From a checkpoint of a small transformer trained on Wikipedia.
Size: 14 layers, width 448, MLP 2240 GELU, vocabulary 5684.
Architecture: LayerNorm before each block, biases, tied embeddings.
Training: a variant of Muon for these matrices, 445M tokens, 6877 steps.
MLP neurons of a small language model. Each row is named by its layer, matrix (down: output weights) and neuron, and shows model dimensions 240-335. Each number is 200 + 40 x the weight over its row's rms, rounded and kept within 0 to 999.
After each neuron's rows, "fires before" lists the tokens most often just after its 100 highest values on Wikipedia text that the model never trained on.

L11.down494,100,180,128,167,247,218,184,204,159,115,199,144,206,270,258,162,94,192,209,225,230,207,208,203,194,242,292,233,204,166,177,175,212,258,226,177,217,256,233,213,200,239,158,139,202,118,298,215,185,282,177,128,253,179,225,178,286,177,168,205,201,182,199,168,145,172,145,90,167,233,293,183,254,187,234,221,120,181,153,231,132,165,155,213,208,137,340,252,229,197,201,184,170,194,120,219
fires before: ",", ".", "2", "4", "3"

L11.down869,193,206,267,193,149,253,187,247,224,139,158,247,180,166,221,199,225,212,186,208,150,236,222,150,260,294,192,251,144,204,131,219,271,167,185,219,244,294,202,190,251,168,204,188,209,155,227,211,189,197,196,155,138,269,123,139,224,209,186,187,236,201,232,156,244,158,133,161,225,149,346,199,192,237,284,194,222,181,162,196,216,174,148,107,170,161,236,202,184,256,209,227,233,196,228,223
fires before: "0", "4", "3", "6", "2", "1"

L8.down643,158,192,191,211,174,189,215,144,222,225,215,196,156,309,213,182,212,164,218,187,152,227,194,240,224,205,118,189,215,191,95,178,147,230,218,154,191,212,226,239,166,205,213,199,216,141,197,181,211,204,270,200,220,136,189,141,234,197,180,209,186,150,113,211,149,223,216,218,336,290,194,209,166,239,210,206,242,191,96,224,162,194,166,238,178,175,226,209,223,234,189,214,282,256,176,208
fires before: "3", "2", "4", " Party", " to"

L8.down649,238,219,232,215,202,187,164,222,174,126,215,192,238,158,180,201,179,195,184,202,209,311,253,217,178,229,226,206,219,273,201,119,170,219,135,237,196,197,161,175,237,162,281,178,231,181,300,97,231,208,183,116,138,157,187,255,218,189,134,201,125,277,214,172,195,239,224,238,299,167,192,275,186,192,258,226,215,186,194,229,169,224,177,123,222,241,228,193,232,162,187,159,230,207,255,206
fires before: " |", " as", ":", "–", "."

L8.down1856,160,231,127,179,215,229,176,238,284,260,171,166,238,239,199,235,172,245,239,243,236,185,227,278,234,251,204,201,186,139,220,189,233,198,310,193,206,184,140,203,109,211,182,172,124,196,205,261,210,249,225,255,184,118,215,138,222,235,267,211,175,200,68,236,134,227,188,230,168,177,233,236,164,138,209,147,171,134,250,220,228,253,264,181,224,157,298,139,172,234,242,230,255,195,203,243
fires before: " |", " as", " N", " |\n", " were"

L11.down151,230,204,272,223,195,244,242,200,272,181,227,189,277,228,157,144,159,251,255,189,192,209,243,250,236,247,192,294,204,197,191,240,146,294,182,228,129,181,240,207,103,201,228,214,106,272,217,217,208,201,254,196,228,147,249,200,269,173,196,168,227,214,240,192,183,244,234,208,205,209,209,221,182,222,196,202,176,310,174,249,246,209,133,198,218,227,283,211,160,231,294,259,142,191,231,170
fires before: " |", " |\n", " -", "\n", ","

L8.down100,125,250,223,234,148,253,179,232,197,204,245,242,177,200,188,244,183,217,247,212,142,158,240,288,181,205,208,221,189,218,167,186,172,136,252,219,217,250,207,180,169,172,255,174,193,169,222,266,171,168,193,182,208,172,197,253,259,180,184,187,175,183,280,162,225,187,227,192,249,167,212,201,136,212,233,142,146,220,142,235,238,227,217,225,212,258,218,230,202,197,283,150,230,174,230,251
fires before: "–", ".", ",", " |\n", "3"

L11.down720,161,185,217,230,234,235,228,184,216,174,132,278,154,228,190,211,196,206,225,183,227,267,221,206,257,243,213,179,226,259,188,171,193,210,234,183,198,178,214,266,254,157,245,221,242,192,246,208,250,179,261,179,168,158,221,279,276,214,228,230,291,258,182,266,202,212,234,256,168,196,259,190,208,199,201,171,163,196,250,221,131,178,263,171,253,150,204,166,198,171,212,301,162,190,143,225
fires before: "0", "1", "3", "2", "8", "4"

L8.down386,269,193,219,188,254,188,157,238,187,220,284,250,227,236,226,212,279,122,279,183,311,153,233,207,186,190,192,202,234,171,240,200,266,214,269,223,163,220,223,247,132,200,232,137,221,150,219,247,157,191,178,113,184,220,171,231,260,125,223,210,176,244,184,193,207,161,173,267,179,255,186,142,264,146,215,175,207,192,243,175,158,301,208,223,147,219,152,233,266,217,210,190,237,175,188,182
fires before: "2", "1", "3", "0", "4"

L11.down1075,198,190,161,198,154,251,233,247,223,139,219,197,275,166,165,220,198,137,142,255,209,204,190,107,222,182,168,176,187,162,194,251,244,230,205,210,215,185,195,120,200,206,187,280,163,268,197,166,229,242,158,220,187,245,138,254,114,299,220,176,216,185,156,195,234,187,224,176,186,219,150,135,215,271,183,282,159,161,268,171,148,134,202,188,175,147,183,210,258,214,204,275,95,236,239,209
fires before: "5", "4", "6", "7", "15", "19"

L11.down2052,164,227,230,182,266,233,192,198,134,258,136,202,162,206,239,274,198,228,240,180,237,167,258,181,207,174,185,165,268,195,152,123,165,218,170,191,230,202,201,147,199,259,197,190,224,163,169,214,148,151,165,188,201,236,250,152,192,195,178,280,171,148,172,260,144,176,272,229,289,246,224,207,216,161,200,147,171,188,175,196,207,189,180,203,281,232,165,120,161,225,130,184,202,162,177,144
fires before: "1", "3", "2", "0", " July", " "

L8.down674,159,162,179,209,279,232,206,195,198,243,106,207,228,208,206,242,288,107,211,258,178,217,174,236,193,236,228,252,227,187,194,168,127,213,211,194,150,192,191,194,217,156,225,227,134,161,187,173,210,227,241,170,241,115,160,146,226,212,171,213,229,234,108,185,149,196,178,191,239,199,305,187,187,151,134,165,182,245,214,239,186,252,147,222,144,151,174,174,263,197,207,201,262,160,162,203
fires before: "2", "3", "1", "4"

L8.down2155,206,182,205,256,231,199,176,216,146,174,226,199,173,260,181,166,240,205,197,195,170,128,226,204,197,123,191,167,161,188,148,155,220,122,286,269,219,159,196,201,233,149,221,193,176,174,280,175,227,265,251,172,193,152,281,258,130,262,171,221,158,173,183,229,215,139,119,221,192,154,186,160,186,219,201,223,216,98,233,168,203,115,201,145,185,237,221,176,194,220,158,232,216,172,189,229
fires before: "0", "1", "2", "5", "4"

L8.down1837,221,135,181,173,159,231,280,172,243,201,207,229,107,178,260,216,164,242,207,223,289,278,203,158,197,200,152,219,234,231,219,173,178,232,129,176,210,207,176,222,152,271,249,230,158,230,213,134,231,199,253,251,149,191,203,231,157,227,145,169,122,206,208,166,236,194,136,237,188,203,249,235,139,167,194,132,144,189,133,118,216,104,207,235,267,158,246,225,193,179,206,214,211,245,187,230
fires before: " |", " m", " |\n", "%", " ("

L8.down2072,207,192,180,208,172,217,182,231,186,234,252,207,189,204,202,159,95,200,260,195,136,184,235,258,169,171,171,214,173,226,100,212,212,271,213,210,98,273,130,178,280,252,113,209,231,157,276,228,182,206,135,204,226,179,207,196,221,129,157,132,192,166,188,237,188,221,130,183,232,179,64,220,206,174,193,220,128,150,242,221,236,170,133,180,124,162,233,215,269,198,185,201,208,159,186,200
fires before: "2", "1", "5", "0", "8", "4"

L11.down791,190,237,184,288,176,205,212,289,266,212,268,172,262,153,257,163,140,260,157,247,195,149,310,220,147,223,278,206,215,241,170,192,197,196,217,179,220,177,155,210,251,233,190,200,169,224,278,179,205,200,217,192,170,267,163,218,290,246,182,215,89,179,188,225,192,184,188,145,226,217,209,209,203,226,242,244,199,216,208,236,172,216,219,198,253,234,191,160,248,151,157,216,187,181,275,169
fires before: "7", "6", "8", "5", "9"

L11.down1059,248,207,205,217,211,154,217,194,202,258,116,199,197,175,185,170,220,114,200,247,186,199,176,184,180,193,147,188,261,210,215,193,212,140,157,246,249,191,217,164,192,210,171,155,197,67,148,177,228,175,244,126,216,218,163,138,103,192,183,257,241,123,180,198,237,171,261,242,189,208,196,201,214,201,214,182,244,242,237,191,222,222,187,142,132,137,173,181,217,168,185,228,176,229,147,256
fires before: "0", "1", "2", "4"

L8.down1437,176,230,266,149,135,181,192,195,249,184,140,205,201,211,191,301,180,152,150,219,216,260,157,192,367,156,159,159,201,157,185,224,200,183,200,111,243,221,267,169,212,208,206,223,213,166,230,296,185,161,164,179,182,211,283,208,296,242,119,199,277,148,252,117,234,167,217,167,284,253,179,217,267,240,202,224,162,176,279,207,167,215,212,193,206,199,307,212,207,213,183,216,213,219,219,225
fires before: " ", " |"

L8.down433,147,178,191,225,161,230,244,145,235,195,170,194,206,226,169,158,283,110,105,261,257,174,186,224,157,180,47,203,307,241,181,288,149,205,192,183,232,207,249,229,204,147,154,179,136,227,171,150,196,113,214,225,173,193,162,226,245,146,206,214,236,232,162,217,266,200,168,121,216,203,108,121,229,266,181,244,242,180,185,199,146,161,264,214,259,268,190,207,241,162,202,234,151,177,204,231
fires before: "5", "4", "6", "3", "7"

L8.down1178,161,201,137,229,228,245,139,207,219,212,258,154,171,188,187,274,222,162,276,215,139,188,192,253,203,149,224,204,249,188,150,199,250,177,176,228,246,196,223,198,244,177,187,167,226,145,222,230,216,211,185,250,185,132,222,187,176,249,194,245,179,265,209,207,184,154,154,242,220,221,130,192,165,180,207,255,168,155,284,188,213,225,185,208,146,287,170,193,204,120,194,288,202,238,174,249
fires before: " ", "0", "1", "2", " F"

L8.down241,153,225,146,215,238,219,209,234,158,215,184,184,245,235,198,259,149,176,260,268,229,180,159,168,235,172,181,189,255,223,255,176,239,190,219,209,205,239,205,240,171,257,242,184,159,273,145,191,212,223,188,159,309,265,195,133,309,227,182,254,152,241,146,285,219,225,188,242,261,295,250,274,227,233,214,161,160,317,178,186,206,207,146,178,188,142,209,181,197,202,247,242,224,201,244,192
fires before: "2", "3", "1", ".", "4"

L11.down2044,182,226,96,150,199,164,202,206,185,227,195,243,312,175,193,199,181,230,176,187,186,206,182,177,126,238,186,206,227,182,171,242,207,237,158,286,240,146,160,186,157,210,202,230,191,160,211,253,181,217,215,168,211,183,198,262,187,250,269,217,149,174,229,164,186,179,197,203,273,228,186,161,251,177,246,316,170,175,150,194,181,223,284,199,199,231,251,236,137,104,115,241,186,194,292,247
fires before: " ", " the"

L8.down711,147,201,171,231,219,214,197,190,262,232,183,218,175,176,158,163,151,289,216,235,271,194,177,139,222,203,282,195,174,204,173,206,214,152,155,198,242,223,194,148,263,134,181,244,209,189,268,159,277,246,224,177,221,271,167,144,125,217,198,185,129,211,259,160,179,145,205,228,172,198,167,242,208,178,190,140,176,228,227,193,179,127,176,198,298,178,208,173,184,165,181,197,201,253,201,202
fires before: " |", "2", " "

L8.down1493,170,213,168,169,179,128,232,187,191,208,272,237,182,225,231,83,213,206,229,221,213,251,207,211,246,215,185,192,204,165,140,241,286,204,185,205,207,252,184,227,194,223,223,210,202,84,240,189,155,192,216,174,165,180,193,222,184,218,229,204,169,209,162,147,175,123,162,186,245,196,231,217,196,228,223,188,144,124,170,220,188,204,217,258,199,193,180,173,194,226,209,200,121,123,155,175
fires before: "0", "1", "2", "3", "7"

L8.down1765,175,147,240,213,191,259,138,289,180,154,224,206,247,165,211,169,137,150,205,201,178,175,198,243,257,215,199,233,146,273,221,182,246,209,180,293,237,200,192,198,127,204,179,185,210,166,218,199,152,231,200,281,287,222,204,211,124,174,241,191,204,238,215,181,291,229,187,236,253,227,152,186,280,178,210,228,155,193,209,197,252,226,149,205,136,156,189,190,271,224,172,208,221,226,217,205
fires before: " |", ")", "2"

L11.down1611,156,194,170,111,162,129,172,218,169,193,173,250,204,244,172,218,214,120,118,161,202,202,162,204,192,268,193,186,195,233,157,172,195,255,238,217,148,248,203,219,237,154,180,223,198,119,196,176,202,211,238,186,191,174,254,216,243,283,153,274,112,239,124,220,110,195,236,229,217,238,169,188,189,165,187,199,208,182,227,163,232,196,199,201,231,227,195,206,229,184,244,211,175,234,245,204
fires before: ".", "1", "0", "3"

L8.down1272,141,205,231,239,157,217,172,225,216,176,221,233,127,171,181,177,112,162,248,199,236,184,283,213,191,170,142,122,224,143,155,200,169,182,261,169,180,165,283,216,209,249,168,196,189,170,220,212,159,205,252,175,211,114,222,255,132,221,187,269,204,226,119,160,131,145,256,183,210,197,199,144,203,151,236,186,162,119,257,259,229,221,169,240,244,213,168,203,249,251,199,225,243,250,210,243
fires before: " |", ".", "%", ")", " |\n"

L11.down574,190,199,207,185,171,188,193,174,243,207,184,216,198,195,240,196,237,193,182,296,209,202,241,245,207,260,175,176,176,186,226,228,201,259,185,262,164,206,209,145,150,153,212,267,260,172,171,224,128,241,218,170,219,226,213,195,212,182,190,123,208,278,208,162,158,225,188,211,155,244,250,232,228,92,231,247,125,184,206,178,225,259,169,262,174,206,198,152,256,222,212,201,219,256,183,258
fires before: "–", " "